{
  "n_layer": 10,
  "d_model": 192,
  "n_head": 3,
  "n_kv_head": 1,
  "head_dim": 64,
  "d_mlp": 384,
  "vocab_size": 1024,
  "activation": "swiglu",
  "norm": "rmsnorm",
  "norm_place": "pre",
  "norm_eps": 1e-05,
  "positions": "rope",
  "rope_base": 10000.0,
  "rope_fraction": 1.0,
  "qk_norm": true,
  "attn_scale": 0.125,
  "bias": "none",
  "tie_embeddings": false,
  "parallel_block": false,
  "init": "uniform",
  "init_std_qkv": 0.028,
  "init_std_o": 0.0,
  "init_std_up": 0.028,
  "init_std_down": 0.0,
  "optimizer": "adamw",
  "lr": 0.00266,
  "beta1": 0.95,
  "beta2": 0.99,
  "weight_decay": 0.056,
  "lr_head": 0.00969,
  "warmup_steps": 303,
  "schedule": "wsd",
  "decay_fraction": 1.0,
  "decay_shape": "linear",
  "final_lr_fraction": 0.0,
  "batch_tokens": 32768,
  "seq_len": 512,
  "doc_mask": true,
  "train_tokens": 255100000,
  "steps": 7786,
  "dataset": "wikipedia_en"
}
MLP neurons of a small language model. Each row is named by its layer, matrix (gate and up: input weights) and neuron, and shows model dimensions 0-191. Each number is 128 + 32 x the weight over its row's rms, rounded and kept within 0 to 255. Numbers have three digits each. A neuron's up and down rows have the sign that makes its largest values positive.
After each neuron's rows, "fires on" lists the tokens most often at its 100 highest values on Wikipedia text that the model never trained on.

L3.gate46:158129090140073097085148200093077116151124164152160110169088133179167106124097122163127096130112135147124089109158112136069160151153087106202176114117082153094095110119144117147142127122147120151092133160159112100163126085176087133152132091126121059061069133098110102142129171090072107119128129098166111047184157105111146070170065096123165138135118130155171169151094076127151142141114180130120208109101088181131146136114109195111108155118128094181138131203144142115089133158204104098152089113136154097155069136141092148092104090142119116082099160128138136109179126164149152102
L3.up46:100127171167087092125098109135079147146129167100102125189106179129100138136132080149087163109118083136113150119164092091080135123167116105184179104190173151100103116161095178118115126138092068081109148137136117123165089148139136151116104064074108177081175101113074167073081135130165148109091082146119169149140131105139153165125089115146109117081088134163160169176156052109129186163087132115106144127168141167134103147146144212103201211139151154106091155104115130115153165104152155116164097068112151148107079101120127148151151094072120113124096195142130106106097173127108166115
fires on: "o", "ro", "iv", "ing", "k", "ang"

L3.gate299:139133100157095098132139119154189109107158101121129180153127099087134075113144100074108119108153146171055203119168134133114142156106113106070135077112101141099146117148133161140197165126136130068119126080095176126125170131193067152088145117139094169084151133134155177115108113144070168089151145108078148087132098076159110139118124149135123066111063179149109119161157165154104078097171060074157100163083104119135105142220121147060166162134103126149146153109164141105169103101154142084125142122113104105116113064175118121131167095113150151098141116159139121172135155089174171064
L3.up299:119119194101147143186132108160101132099131116169072081135091182115121066082177118083174090148039136131059184128177164134147188174145148127096143139085153155057110164125122149134127155138140066154113082161122141075124087115150085138094142152118175150164181140178123098076174117159104135144143107106085154162158039118212140135124140076085156101145164124124162161128162151166109133162074125097163132117157128170138106117138167173109123118156128130087098065128103093119118068063157146129144153150127123130134090133123077175143117147136097125138120114180140134100112143080092127152
fires on: "v", "ist", "ov"

L5.gate5:142097185097179127178124142143106121131115116157096112105133174160114117088095121124158069141149056071146172154072115128118159175152156124132166166173121074099122127095110133123138129137121087098122123109124183079098169131105126142140094139114153107113100112151179126091139105113080162112154213099205189163165135094152098130131136125094083113159173115112129123141053164135117124152213120055147083127104189098101139098152153141118101149100115074193151079105164208116114137156101132031127156120108138117114149158137095154084176128180116108116151160082188157134129147115121162148
L5.up5:109141137114139118135080174110135154115106095096086087110151185156093093100122169107093178150188120046170146145121097137121193134148102156135122149157130073129133137126119144124147128154153199126064082125094089179074115113118105137113172106090107140123141138165069124109113096174152191090106143139125083132193135158127135115113153078083204114163138083139126081145111121147089141141106168117121155093111127124145086099107117172141152108104081125177192105153156139180119164168081181134157152128203168129101168104137170091109128190116125139119179146223191160163109105169102153142
fires on: "ed", "at", "ud", "ov", "et", "ide"

L3.gate158:077124148141120116119127115167089200156096142125114170135112123129191159146112162122098144114184062152158111123040160176147178114164164187150137066130108157098145081120049156083138185153152156140135060131165106100125163166114150138112146167125127094108176123167122162137111117116120168159143133155113068179133092155108153103103109122087144154139182106113106090091139135140105082140104160091148126128124141168170072108146133059119103139133207035074118086169158092099058075114156100140118112112064171143146129162115113156130127165113171178140111098120156124154123130157084114131
L3.up158:123147157126144179125114129100124120104133161142119101086129114142109095166093126160142149187121114138119144127124128131105154106138170084110092037092146104121051134154102180123131184114142104138150197090203136133136110158094128125153090125106138141138149083143111098090165151164141157081162138068107152086061113161136084121111124079081152129129111082161114133169125075153084149184126122197094143159125105205088144106128107166186162092081060122161139119133121129142125084092166216100130132177175088122138125137119188111127099082077126092113228150128155136104131147122126187163
fires on: "al", "ed", "e", "n", "a", "ul"

L5.gate104:130139086112117101191119186169144116131146128141104188119152124100151120160173161121172132147152140093151117141130128102151122084147151106114098068099129123141111099000060153153099078179070209179128126137132126073149149146224193132087144109111079117125128153103137127138119103130123153156182204143144093109092145075159141058109083105135129095172178098142107101153174105110117152091108158138122109223142164108143090126087108137093146128120105065136102180125145115183082119127179106090145122164118101146120130125129144096134097152141140158188146131153103090124115142126120114158
L5.up104:074053104127083109124131145160139164122110148102127159150153127142146149112142158151142106099129110078127074094109099166079136070135133128116136126121102083152163112144090176151132115123145159136098154102123116125122083090108087148146147141118153085143080134114163159057122113154134102196146153133126113153077136129133146137134102215117120105126115134181104106117162138066148163105200229135143167156108196134151098180090134109147121099137148069120195170185101140150182165125082166122173139149125145074107078142168133119150201087194174146203072151139141129141128142154127054107
fires on: "p", "on", "ou", "x"

L7.gate48:161119104069145143152077093114109139137111150172143180174118139145106144096178121184136107178094137089115176137108156133133171166132111145133162134045157122144109164121128132077135124125131097088138130105088162094122131122147223210093154180098190131141112102078184157111116074128118157148098160093106161079113151187097165092144148175135109147114158137112095128130164079108162045081135151092131132184152111128171106108175155109130150113114156090139108089106138119144133100138104092083167143121164103123119057110103072161179085077156113150150189120142101172137181113068159176138
L7.up48:134121150136119093142106155159159175114116107157113197132098138116090083112064177151172088151158143174116111169174175091138170149126119145069106148149112158083119069109147195177063107102169129066133126144111086083155101091094147090148144152149089172091124090112139100118099105091044179113063112109151110127054103062110092187169151149189154130110144151095106130128178108111119103127133140121138173146137157084100153161168113152098053088146153122117135115089139126187143101131173133164113162150148124189169125132110086082152127144170112111121110103100121138135114118070104200111
fires on: "s", "t", "ass", "usic", "\"", "om"

L3.gate379:144065161161105111125101181148128096174146127135118144107095129095150040109110134146111128074139131119093138147116075150092165162160143146197132157129121113147140136161147102135094155147133124114080099069121139067100106130154132176083162091161171109130153103156157113132114156102153088105135180117173106156166117153110120078124132150133102139130097154201136118154110125128094072110157151069144088152149222180181134160128071120071152155099103141147152136086083077124107163125147122163125115042157116157068055091173109192093093161173124134095144126123145106073141168179141131065
L3.up379:164129138134093149125095149158147141197116104155097086093182130124084114178090094184089208123099085177115148102118153155122113169136105117148149183147142162117148151140184131145052138127177142157089137176142071105160113094118093136077145118130177142150186121085111085073145175177197100171071158073162141176188118138120138105102151160171171165168126085142112133168083108165116147154131086100155064122156167115135120154113129106123153108145098160117154129126076048174153145163077173157133153139104135152108132073128123182096109130146104140092110122096134098069093129166132123101
fires on: "y", "or", " cent", "r", "at"

L7.gate12:128129120124107153125172063111098113125104100149103149118106114138173142133110118105150137186112161135065146085159127095109204144106145159161149132170175104141147085169109082109114149090127138126105122105102118125118064141161107137092105137083073156150108092169121117120126092132097141143137167095153092070158126152131089058226082088096133143105091093171087191177093169160185124105139138093132083122152127102156113146117079216159136133081144149148118081120112183164098103141140102143145077095054185155102045147105073093116081121185144150128130146130089160156166119110169132114
L7.up12:121153155157087113127112145168123052104181080148138160126168111128140168149112169148180173107174174104167113124134110140153154173093021153116128155161072124129124128093107133127101120169144103146140093176170100157154103112058138114125118078094109096138107112114173147120138092167106095146091144095073053126177119171074120096131062170107132157109131129155130073122100124097201159146122125156114132071134083113203116132125120123028054116112154115119178128140120129139149073130036116128124083112101177157139140115136173151067128095106118156172093124103108151139127124115112119133
fires on: "ed", "ent", "e", "ates", "il"

L7.gate234:109119124123128109155094093167133131080164119182156125140143153081099078148163128085155151113141135143057164096103128125143134140156109130144199122157125110115126112177112083105127137127139129181171138126129109148141170141135072138141125130101108114115133082167162113120133125146177120124107125126086145098113101111135143195193098155107145095085119138156125118071112169103176112093132173148164158187133122113150152134085164112113088120091123172077109125115139093147171090117192093116215088124094176139055120138118242092114124077105183172166115114099212077131149105066061098062
L7.up234:110104155109110116078131114169144143093134077118041099100195122130146145105105169158161077161111078134146108125122092135149150064133115175107135115178137096138194199113106142133105081102143147116135123096106106110099118048131143161120174127129103152120102105130193095155115074159099121161171114125176142122112176114100141081122121162095099061172115182073082115088177134135183139128125101091144132137159105140091136124081164151171142153131068131119155121158083159186067053117084083138129099075138126088085156127153127166099128132117170117156105077180162099122189110062122139130
fires on: "-", "c", "'", " (", "–", " by"

L3.gate259:152086186107162087111087131186167142134170163135139150195097139127154075096138178085083130133136129126146176103179102123085119162172214096162091116118121142114137106088055159069098176118138151115150103109119099113067143150102172160141177110151096178134143090193159095096103136132181123124181140154109140098130116109182085119128134115118123024159148109126172133106078186107101134103111117147088130186119113085066098108155114156085141173130108159167117155102084149106136123160173133159101159079144124158116074066126156136172076137147106110080115124101171127103133134088123155120
L3.up259:162142147139090122120123108166149169212114110112126177156130132205096094152158140096158128157180145183127127109122165127134115138123127093066127134175132153082159233162114140127111125160160099116157171128095111093107092180101154111098131110121130155116117168228172072065143084125146119144163099186156136115123125171147120094109194042159161082094115111114126147110148122165156099131097123151108101119093115109107093152172168152123128131186109140137128144125102096150115150174105106095106153103098129111078088093078074158200086147114092091112065103111118131077144144078172085124
fires on: "ro", "o", "le", "os", "y", "as"

L7.gate255:170127153140154142149115071168111114101172167140057155133080185137136097144076090117161128130162111114083141123109078091079137128105130105143108063114157150067081139058113150109155156164164114148164161133146080143133151136172181123047108078133147132178170092126111176145161123126051076151136146082134158121112185112108117104126141154151086166102107160103098127108159088145130092073157094083123158102104127081196116172155170127087139116107121103141112077167202132106116133171116107121123140135108058135129122090156119192114142089192169130099125094159201118097136125102185138145
L7.up255:166104139155173155156112076091159114062136160138167076079103155106126116117136201068123133125123112125094143151130184132159137147138046191111124163137104074140120135135180170175149161108160174074140094105197112123156146059111115134106161176129176154105159133101106058143132150135129101140165195113090164140094154125106111130145172120141085132175090166104123101095098167131086095081143126131077147142090153163099164113094097169131095101106066120119121163211096152129118102126103062144123123101127152101129072188117106133125103113089117143173104097099194082089131086164125129098
fires on: "t", "at", "r", "om", "eries", "ear"

L5.gate177:126134155101135106108082143111082084172108197164164141183172112115184062156104139123090079141089143140142133091140088099146167136145125105170082076143091120137161090158144149164094112131125158150140118121126147114157150219118101130138125137107089186184080139118115150166163090085183187145102114150193073096174140116194107145089110056129120157167085108170190154103107120105141144149108130125106144115096105088144054127112116148106099141150101077154173159167126122132119212137178111035133114142154168137084137119127134084128141170094146188145150159129142142106140099166108136157
L5.up177:115137120093123143133101143048155117129079134108089089176174105129134111132110119099087153092082214152149137140144042157100153113137079108151126141182163047152141115161153114123113152151212105128155097092147124105139103137190150101115125183086164126142109165099111108153125089126106135110124121153111112161132160126148115156123103113082169182083101141155156078162136148089074148134100156108148183091079160139078082121183128168070131121143133144151113101079119135097154184125134092139168128151197145141140139168143158086129132167111135143133097078200100198116073056156068127140
fires on: "ab", "her", "ed", "et", "oc", "ol"

L3.gate335:137155160126136123168132123174153148070151133123087103113155096095206105127139124123106118132089176105124119213098157160073144123149122091094098192190120046117126161098078116155043169169121123104124144108081108132139079197145114132129077111139094093120136163115121139100151116100121119143155126151110148127149202083145129127092155096087115142158099130113157165123093149173135074138169148114148174098177078150184188150116135169089093084155101091127146054129125174141155162137168109068125085133123165146142126116151088187130150082093147146157163199112082085122120155141155090091
L3.up335:121097130121107089081124126080123136137136146125157124114087150092125103041149061145196139145166130181127151069125091109090095150174077102165082066069114177099081169142108098113102128154103193168132132142102043107096117108115150120113161110096145114145096156124124160146097119150117068067144065127170111097153151172105126084130126145111183165071128139143107126075122156158206143154165125119148110103179123137092104014188149164114118148118081133143143075102127143139113128173113103171153172155150092107134084152119118097104094102139117163141116098117104100145106120118065142104
fires on: "on", "or", "overn", "ir", "iv", "orn"

L5.gate252:136078131172115134091105100098036100149122121152165147132094098150100103134161127032114122079073102123133203167147119096143150126187131144124153159104149111114154100122064128167151099127134032113109148127128160092136160122127157109134130173159126096132158112162099150111112076095089159150170177084107115116174104083107079146128114125094094140106120078195167133155097093163127109118067104146098164214083128089117125106128145114113108201098156123165142141080173154170152128104140114080103108037153131092085139159105082102108100083121092105158152112132177166111122142105117091148
L5.up252:108074144136162124072195179099070151072154127115107157081077145160148088134098145129121115126164142167095177098060144113209214089147149120164090095101086162140166115093132142137133131138118100132155133174177068181133139165124116149176107174087094126130123114112168111123133129139137184125109085126108141173138089169094138108100145188131192171099134163145115080126125120069121112165103066149123113139156110095182097068120144117129112115105149113121142138194139149148093116156136166088166126079148097140078158078114107156108121093174104089100098174078068190134147120089117099138
fires on: "ver", "ur", "or", "ing", "re"

L7.gate225:131144159119129122072101156125108119084179179145166157130122143124167100131126085069164107107109152114079213147101157120066138120140125166076109122130107128143159143156182123151123105169148078198157091103171170105118088158119150164131156160081093148113142108140110175128079116087153158065151110167150094145080103210116182185081151127154060133113128134186143159127133122116125153193109098189112110139163084149130157119155037101141097157143117148164099127099098184172084090113139104138151121086149085086132134108162113217153088134178110115159154146137132086153109130124135164099
L7.up225:106180095157148113114173118136105117142136138092182175096107113110092125127175125067149129122172131099096116066085114157157108142113159162143103159101131070100157088162164073141118085109115097150147158156128199125142118117108150200186152177135088140099136137083090120163140132092144126098085117155143128131118099173147180171145068180093114179138135112111114109095096131132161139135055114122082064099074095160119142113141065084144124154112084124126207125148144094179082183100191110101152076139153132101164139093151153124202050094096088132084130164109129143123132143101167081114
fires on: "ro", "og", "s", "y", "ug"

L3.gate261:175094101135171072139098156110183111134209138139165074201152117109174096119135101149105109106130125146128108092105113123105114154165140119134128093149156154113115134092044144140081110207081119124131065151054118116166123126110123103079170140112136109131136126172069150150133134067131134098156137165097105099118162152235161120221078137162122143122143091129092171123142184126115063102187158109141176145158123109122112083146162188059126087098101136138138151150107119131077146096177174109119096149147142149114130179145111143112099132094118158189149158104074135155122135094115144107
L3.up261:163168169158105092116153128161109168090128132117135153084127144162165104167145098141210114110109099145111148111108161099154110096140166164144148109117151107101135111108141139120151151164092038168127145118115122097064161045117114152076131097178174106140173113152121134162165120166172036132127149095112119150123112095165123102140122142109063149116154163132148113128175148142125209123123116172143071151151153152157185081128158076085075109098110118108126166170133127102128186118170125118058167172111160139140141198138131082085182099105142083134183140135068138067162144094067126157
fires on: "on", "ell", "and", "i", "or"

L3.gate326:155130091144146070159124131144114056117175147126131109156180117157114092132173159102092118101147127099123139124125113147145141113121149097140083156116171142097145082183079176138112116077081160165178170141170141122137095103113146135093119206098103134126155092098164131159143150135093149058178109136108109131060120094140098103127119150113085047074137182158090076129097128185161124113154137084093124118118130025149132130123103092050080119114163218147155075113156137086073138104139091160074158115089162134190104160140124138092126105107134140169167085088117149156145170112147123142
L3.up326:113170144130134128111148203118082129132135175187048115085131133213095101117149169138132044106044112141216159167138077190151147150120103128126097141164090087116137123129127122165098174069063103118100135107136128132160157156129155103164166147127131078149162155138187112137094114116155170169126123103122097130169173128155128120204185095106107085141108131143141085129144131098159130141167149144065090093137129166139129133167088165111079111106136098113132140093107187086125124088109182168097165140117135171074166188169144163139138136156167104121153143123128083140113184095112144110
fires on: "et", "ic", "os", "up", "ot"

L7.gate365:104139112149119094138123148052107129150109111159133098187137115116167091144183082118133144126092142117202089114152142156135104176116060135112111046116144125142128099174116116153131101188190157111137080088094153106104080206154145174112107098162156114084169093116080112104154069113105141123101098153130052150148095108168069113140186095089087159124124119153100118114112092194142149117097135134111120084101117098150124090173134143018126131148141132124112106167192156142074130142178151101107140108196135117160156168102128190106111124190089150114136148079116169114134116149107127092
L7.up365:121154153109114133142134142127129068155113136210125157122155097170173078142139160131052104135141155129066114153136144109111107114112130099162116130115146127146126115161114127106149141094159120112185084129131151123143104146131157145153094147144077118103126188093083113112154077119146135075133074094079108141132078142135119221128126131052121108108077144139125157112117155094130107159091105135150116084099136092081165058063137120140093098142107094135204112110147145186109142097109117122147071106098157167163156183161108112171055169123086140132067123137192255145115185151130150101
fires on: "y", "k", "og", " W", "um", " E"

L5.gate122:090147103139127088203107116142116112103160133198162118134152127146145080104157161036048164100149164111112171123125123140131118088121137136091167121139123143105133099117113188118166180119105179083164122159134154144127105144164185152099097133134079084101108144056167114139086140100115107093117126148098098131140104094140083067171123139117107049163147103114145156143116152162188160084127156181130149167118122100100136113133143161052088124147108142153152094071180167095126147150168091184196125089199146138180108170176134106128155132133129161152159084121113146200106166161102129169
L5.up122:126160086118103103168105131110144148075114152105129150134166147135125062161172123091133134125162092082193095182119145147133097150102128112109119155156124133088164166128135083135102135107134155084082103155086138131162119098152114148164132144121111106042119155068190138155110130125121175180100121129132166175166166078107143064104148125097131080187119104110186079142122131170144104066168134128174172115068136174132089132110199122115158085119125090110131195113196137063117132111158189166166086130166113058190129139127129097132127114099156155161141078210114104174145153150103144101
fires on: "k", "re", "aw", "x", "p", "ad"

L3.gate371:187129184069079154149173167150105155136140168222189109030143130148109089140106113095100140178134101146088066134130153132101094152133123099206165087150112110116084211147098126091142126157102130138168161123085087138088110097124114166125074119076171149113131064149118128131139132125079107106138127126118118208109131121084124120189111151110118111054065173145121142115153130167137113093172100123151137167208159119164099107136172078149104157083092144164114109113109130158126157136170154158149152123095160139119091095154135175112189156129139142108115121112138133147103122154194129102
L3.up371:139217133151161136126172123077109126137138122168175136104157060132200139106081136131154119178156145147074121171136106147083137120149139177155133135167162188110096155064126075107146171188088097105146136162125045106177136149163125135152119088158126135137142158069114131131136116063112139132090111159094167137136142106137101115109145172180084191144126126100124064078129114145147155100131174123155128156083089134152110104117147110119082082120099192128120182118098133116135195092194123160094150129130113054131151104159131116099177121148097157077106141122103036140166134191115106108
fires on: "on", "im", "h", "om", "ley"

L5.gate305:125093167159111163025131099186141117118143123127132201115098130098135111160081104074157103066138088147145120185186150108163117176185119134087125051132136102113131152131145109113154129138183156099146134108164125129122145157138126142092117150080105079100174108099127176156102089133146154090176106109094093128143118092126138157074149128132105080116180168105153165099178109109113167127124081136207147174138130147099091107125138116158100142125151097164151126085153178124088098123143101071185154050173168104073139084164196105122101118125112137124125096112147125122067115151153119032
L5.up305:139191146160132123164169161086110114145109088099163147178125093107166139119159170140162117126129126099128175165100152108118139138165133078113154125109169081107075178155139065102132133112192127111128101126109144082080101161124132075081159155079086185110115082088106152140147147128079089144180098194138129127170111152179135064136130132092063138117163158094134121082111104121076141147140083128157111160097149178165097171148171119121137158089103162149087127133071180112089104124135087176146159100151121151061093093149114138124170167207139177098093174135098105080098070186103114157
fires on: "or", "ist", "ust", "oc", "g", "art"

L5.gate321:114114107109127101185084191113113123129184130159114108170149144097137128124195173081139128131143120125102114114095151048113078154111081086111133161052084136125081184149144148145099105122112103150097061148059142098156140130126193098082084091124136107138126122138112153064141055104057097058151130137118112141106123121147115101097139139085117083136084130164163165067132128161167122074109126111082103168117110088151094129182123066069164162137134125157142110109150113166058140120141120211163087143110168157094127145109097185151118086119137166136121147155119138130118088172095140076
L5.up321:129127070065102142168143146125108135153103140140133060109103165122173146105141154119151160093109125152143103151116113096165132105135139061093145160102124161171052152141090075150085140160123183152100085081142095097144153151147158113093132115160145138133144145117153149151158162096102143088133141090113121172112193132183105181084097209122142055097118131168108095080187160108108086101099118188173110211127126176167126152166152146102182110143114140124112171136169176129153121135168175158101139100116174131069113049098101132153060131075102142074109080128153101147145118111167102099
fires on: "ial", "act", "per", "ation", "°", "ic"

L5.gate300:134144123159136079187146162129108099119126174114113155116133100158165057110136119100084081079113102100163150064131067139051125114145163057149164114117079092139102150136099117114139133123139077153102099112086164173143075139151113127069205092153145113125168182120153088116080153076133081114222185196113174088177155154127090092119055131142159106125131133123131169097120160157075114128103176117178115181104122123164102099127150096165157146115128148141116097152061128110117145136140168123068114091159122114147135164105154091062164147131123151097115126147149192137169115123134139166
L5.up300:159147119106087130092130126106104126064151128078083108111141165162118126139107105145145131112154149093147144092118133106151158212126107116131145119145128175101124122192075108127145147129133082110185166166076146209124142149089066164170111056184137169115127111168095130103187155114137119072093112128067142118120176156162094075127155092162124131130132154142159106129135154148111103072088145100104163064205158113114085098145153177153114115139121141154133150113158163169127159089138183179098108059124151136184068108066113085148121106135132084155123097143127161137166175186190068143
fires on: "ion", "k", "l", "ing", "ong", "00"

L7.gate163:099125135123150114125139102150071116143095082113134125118124101105134090155227091111110113170207126149097153095198103126072124177121117129082084122121035112137118135108143168087138098102098145167173147117103180143107126103160119134135124099112109129075039124147125143071111103145103117122067130141133146111117156130111117113184129093092140115155146105132210134105104126151158135105151159124128176149189110165142095120105142161162109174107084138123128105053127102144138135119255118117158164140122102066139143125081193112114104095153118079134133133083180123098109138093191103120
L7.up163:142090076171145122092095136124116139129165128158044155102091118096084118115124129184114139129180125165164093112105140135204124134112120113072073099101144052136153045109149118099108127141047109114151130116121112158139132144133096137115110095164111134143086125150136138115147123125202145116103142149103111130121177139149096095103073110140154062126152126134090137167165098145148128143174161153060131206179102100074121141079111124130121129130108178119112074084084121139163103121155067109182190092145123076140146131113170125119122126120106127140136142182160121143160175017141204186
fires on: "c", "-", "ac", "ord", "o"

L5.gate251:131042106164213141117124135113118087137121222137104100141109145133184083156120133102109142066137103156112128100084164173111147119130102109161162147073123134109112134156095121154185134082155139122107155123169178177104155072145079204181145098088148071147153192108133113137050165127170148092139130126072095120121108165128113113159071115142119114044102135156101159141077128072112137108119128145091151142184140086193142148092090189122093189121126101092065113111123120106137137101141129099161099164129130165113082166158135156096137120129121135075142110111136111175066121106117135134
L5.up251:088188142174087134192160152125133078099114158144073133120141129125160138120109115106167149126102119129068106133120167199095119148159167119129136131119147085143087145159123163094110203139120155102074065163092158192104119119155058134109102122109102160176091178129104139119094125203177103161136063126113191143182120101123215120135106058172120092125194159083159133107115110126140147105156134047131115129148084142109177141069104110131072142165133148130130193117145127177082092107148139100120118130088123163150129157117127160129120106091086142120052125134102113113099152091070123101
fires on: "iv", "ak", "c", "ing", "k"

L7.gate175:135128134149063095172092150066131100095126157128091160114154119107143107145166106103148107092154148133158194124137084098090141137159107172146142158085073126088118132131124173155094096130150183161068124161132118090187100127098154123079082067143100155104102067181080150141155194120118144115092083109160044121173128113095086062153139149116068211115160134125142098130066105141154102105133121092079168108159127113146128091127104110088126141121141139142047185102169154126107144116174061112152124116093063098111158130138130151113119189105086141069096130150095146152154137082135124096
L7.up175:096128106176105119090213119155099171089112103133148110164144181071123107088132080155116126101114122146123180064140147156173150187115101116131139083139130136151120101149101117115165081173106127116098158110120086177149120099120164137117123160147054084134163094127091118127143158191237148116113181112115131160149160191165140188125092185186168168132130033137150159103117128114152059153157102110094110137146121104171110108113062112127087145099122120133172154129095133106152169146123158132089092102119136131111085142126117162095152095143109092076116137127083193125180108080106073099
fires on: "an", "or", " not", "ur", " Y"

L5.gate201:119154138122149139129113238126147114153177159113105133081176156120175116106127156140075127166159126099105148117130088154108124138090165121133047080074113111143135091130133150094181128120066136138087145068121120154089113142117134123135109106163098088107126083119140101126149119162068124133093122150115134145181145106128121089136117171112135142175146173159134147081142044093138103078140112128120108113095167131198162177185091134133173084123061194130079109174114101105115107097202160124179123134090101167119136100143087087133193116117140080130113082112191077157146161149096057167
L5.up201:136099129110146125126121183147138136112151094131062067103120086124121136187149107151152106155134152078122127112087120172160133183101119173185137124179215106154117167146126074179129081129166095179107124178090024134156107126187182124106149093138114196164086168102087120053162112112104130147116101173086154171108144141095127128118117176145102124137111102141148122167128108122135104165113165101205119084135207140149123129145121179158150093095092096138150140155075110126071189104133113139132077127135100129078116144179177115161160152113092117153162111107173127144109107082155098162
fires on: "or", "C", "ce", "c", "y", "ward"

L7.gate34:109112158096119092175058107172109149138132163114121158163139135103159084181161148103100182119135125080087161127160130110129093116198088126162099094102116123159175180177093117087117113142149129182108162133021160135067106124136168142110058153153148113143161106144170140144116099152172105165136132122166157101091186067152169196175161169139136112133109101104153121077127183133133146096136166131130155168149151149123142140152114105157126131126141178156109137122156104067137075072135147119192080143152142122084081132095148108083136159112126108197120129148196111181156197125109122190
L7.up34:074070136130124110114129134131160142163057090136105093122115131091148105105171096141134134135130156149109139114173142143075118053166146154058083134115146092160138108123162135147133077118151042162119143095173120124122105115129078117128101030141171136100144081068120135118118032193091141158128111183092195122122099103096095084096107131167104126101130114149110148085180111134157125137119159131072157149052174133159175061134192120108114099137127169112132096097190124166128137108158115112153112164121141118105102184143172085077170144125114185112129151177158106123157157087129139114
fires on: "/", "c", " on", "-", "–", " dis"

L5.gate362:208112107101130114183168130177130124101135145156076131110163119090126155145192114098172094138214164103149111124167178139047113113172170144152111146123168112167079170130122112125112151125125145147201112106136171115105110155152139187151133110117154148101147143149194083112075163068079116131105192121100099164086190116122118096116153191098118093164133154126088150112066070116124101101116112117169106184157127121133131110165085102117094120108088091143157133138120180084087142133196117105192116179118094134158170115135083131126123084159106124157118126117189110204103116172139153138
L5.up362:131169131095114151170085077172115166109128113184050186118214103175117141113143091093141090126155082138159096104124156121045161117125133119138161117202149118147107167136093110052094120135165176109180122123167160142166115139105106122108125147111111183122137117091135088170149198097130136089110186056097129139108107165111127142129136142135102127141132127158067093108159104113098095126112090141148120151149157151079118137155076080166142115124063119143138214190154159111141153104175126129160192179131076147137110099106122160118169184079120177128067170158131161149124102106115128119
fires on: "on", "ff", "e", "el", "ou", "ie"

L3.gate130:115144075171143096118195135105138123120174145098090088151128147114136102107190152092104136119117096068147148125102145097162113138076187128131113088132181116126207109148134141158154168130151182116128102195094099129126160087134113134076165186132198118156151121092176168117103147071094123107166092190076120116114187074161152151136105151108134124147154093114134137103146128126128071070131123104095063117098150141129139085187091190118165111119169099175150144104148128115075112107190123091144145102179080156101163082169197128103072096081144165121150100148150138106144167067125135162
L3.up130:082075113126181126095117147141118135138164081179142131124105126173117155097127170050132105117082125158073124138158104115182190121160141154162104107095163175106116144079166092094177127193127136121141040134147092130125109140099121150077124115148122136198125128179126061156119175147121130091114155154135102140149089159168169121101143095111118128142162106140157068133135102157115130110146131095138104036153139164145043122153092136181097087085106177180094170156147170137165086105130116061081142103102205120087130089138136182131173133119116132149096116106160157122112185124091082148
fires on: "and", "ad", "ign", "in", "our", "k"

L5.gate332:212162136086071066107043123105077179138120156148180111129120104132114100097079124168105173143176109099125069101149169134073137181122078121193145067125098137099149123112114071098112128162093148113168155087075141104145099147183093177131144150108191128170130124113129151184073124055116136139145156126097130140141159143123069138151079134124114138085145134169138117155108125148157078113127144142150117113131139137213156174149094138161146137083111095108079120179201148161075140139155063083114122121118135135163117129136072147106147111166150114087182168108105102096112097137150127160
L5.up332:199082155119180143135155118131147123157155063062132136060178156120070118132091119127144131120182153107111085101126103140126129108149124124123120125134126074131153156083158152114097095113084093162125157099237138078131146103104130122147122164168167147119115179144145186139108134095120166146121097106068107133122095118103133149145101160115166160119116168197036047164071113191109073140091119153153089128106129085157114156166128152111139077098111153145154086143128155107118158106112094115142127136079144190117110170079160143080171152116111154113037116110171102128063113100142138108
fires on: "om", " Com", "air", "am", "ter", "on"

L3.gate341:130131169132127093125136122164074153146158129113100154187086150118111132116123060116169120121113173137092130095150100073116189147122118098125114105112163076149129114097127111120077088195119144163047153072113134131097106178091112154115119168108150116107085149201134150175145122093121180142161110108137129110163149170144110174154096142096138205144099100129127117129098095097098108119168134156188149125195207170173134096132099132193142115127166062114107112209168132122103045105143109104141132085075152169096180170085136119078095196134146119128131121118124185132161154111099099158
L3.up341:140128160161107118177112144195184098152128104143081142175078135159065131120193107137116087122189113112134149137113088171124166155182112106138083144158127179149126110109141121135114116099106112179175059116073083113157154126133124138149112127122086132120140118141112158073172115143165151160081179113039090102132187118129120159105145150093146114117180083073040142139155177135100173087144118130091085145138129077103130217088159084111101068118209112098151123151138074150115077134097138158105077103153066143113151109120079112122130115144155117078123125142136131127100093169107160100
fires on: "e", "ly", "'", "il"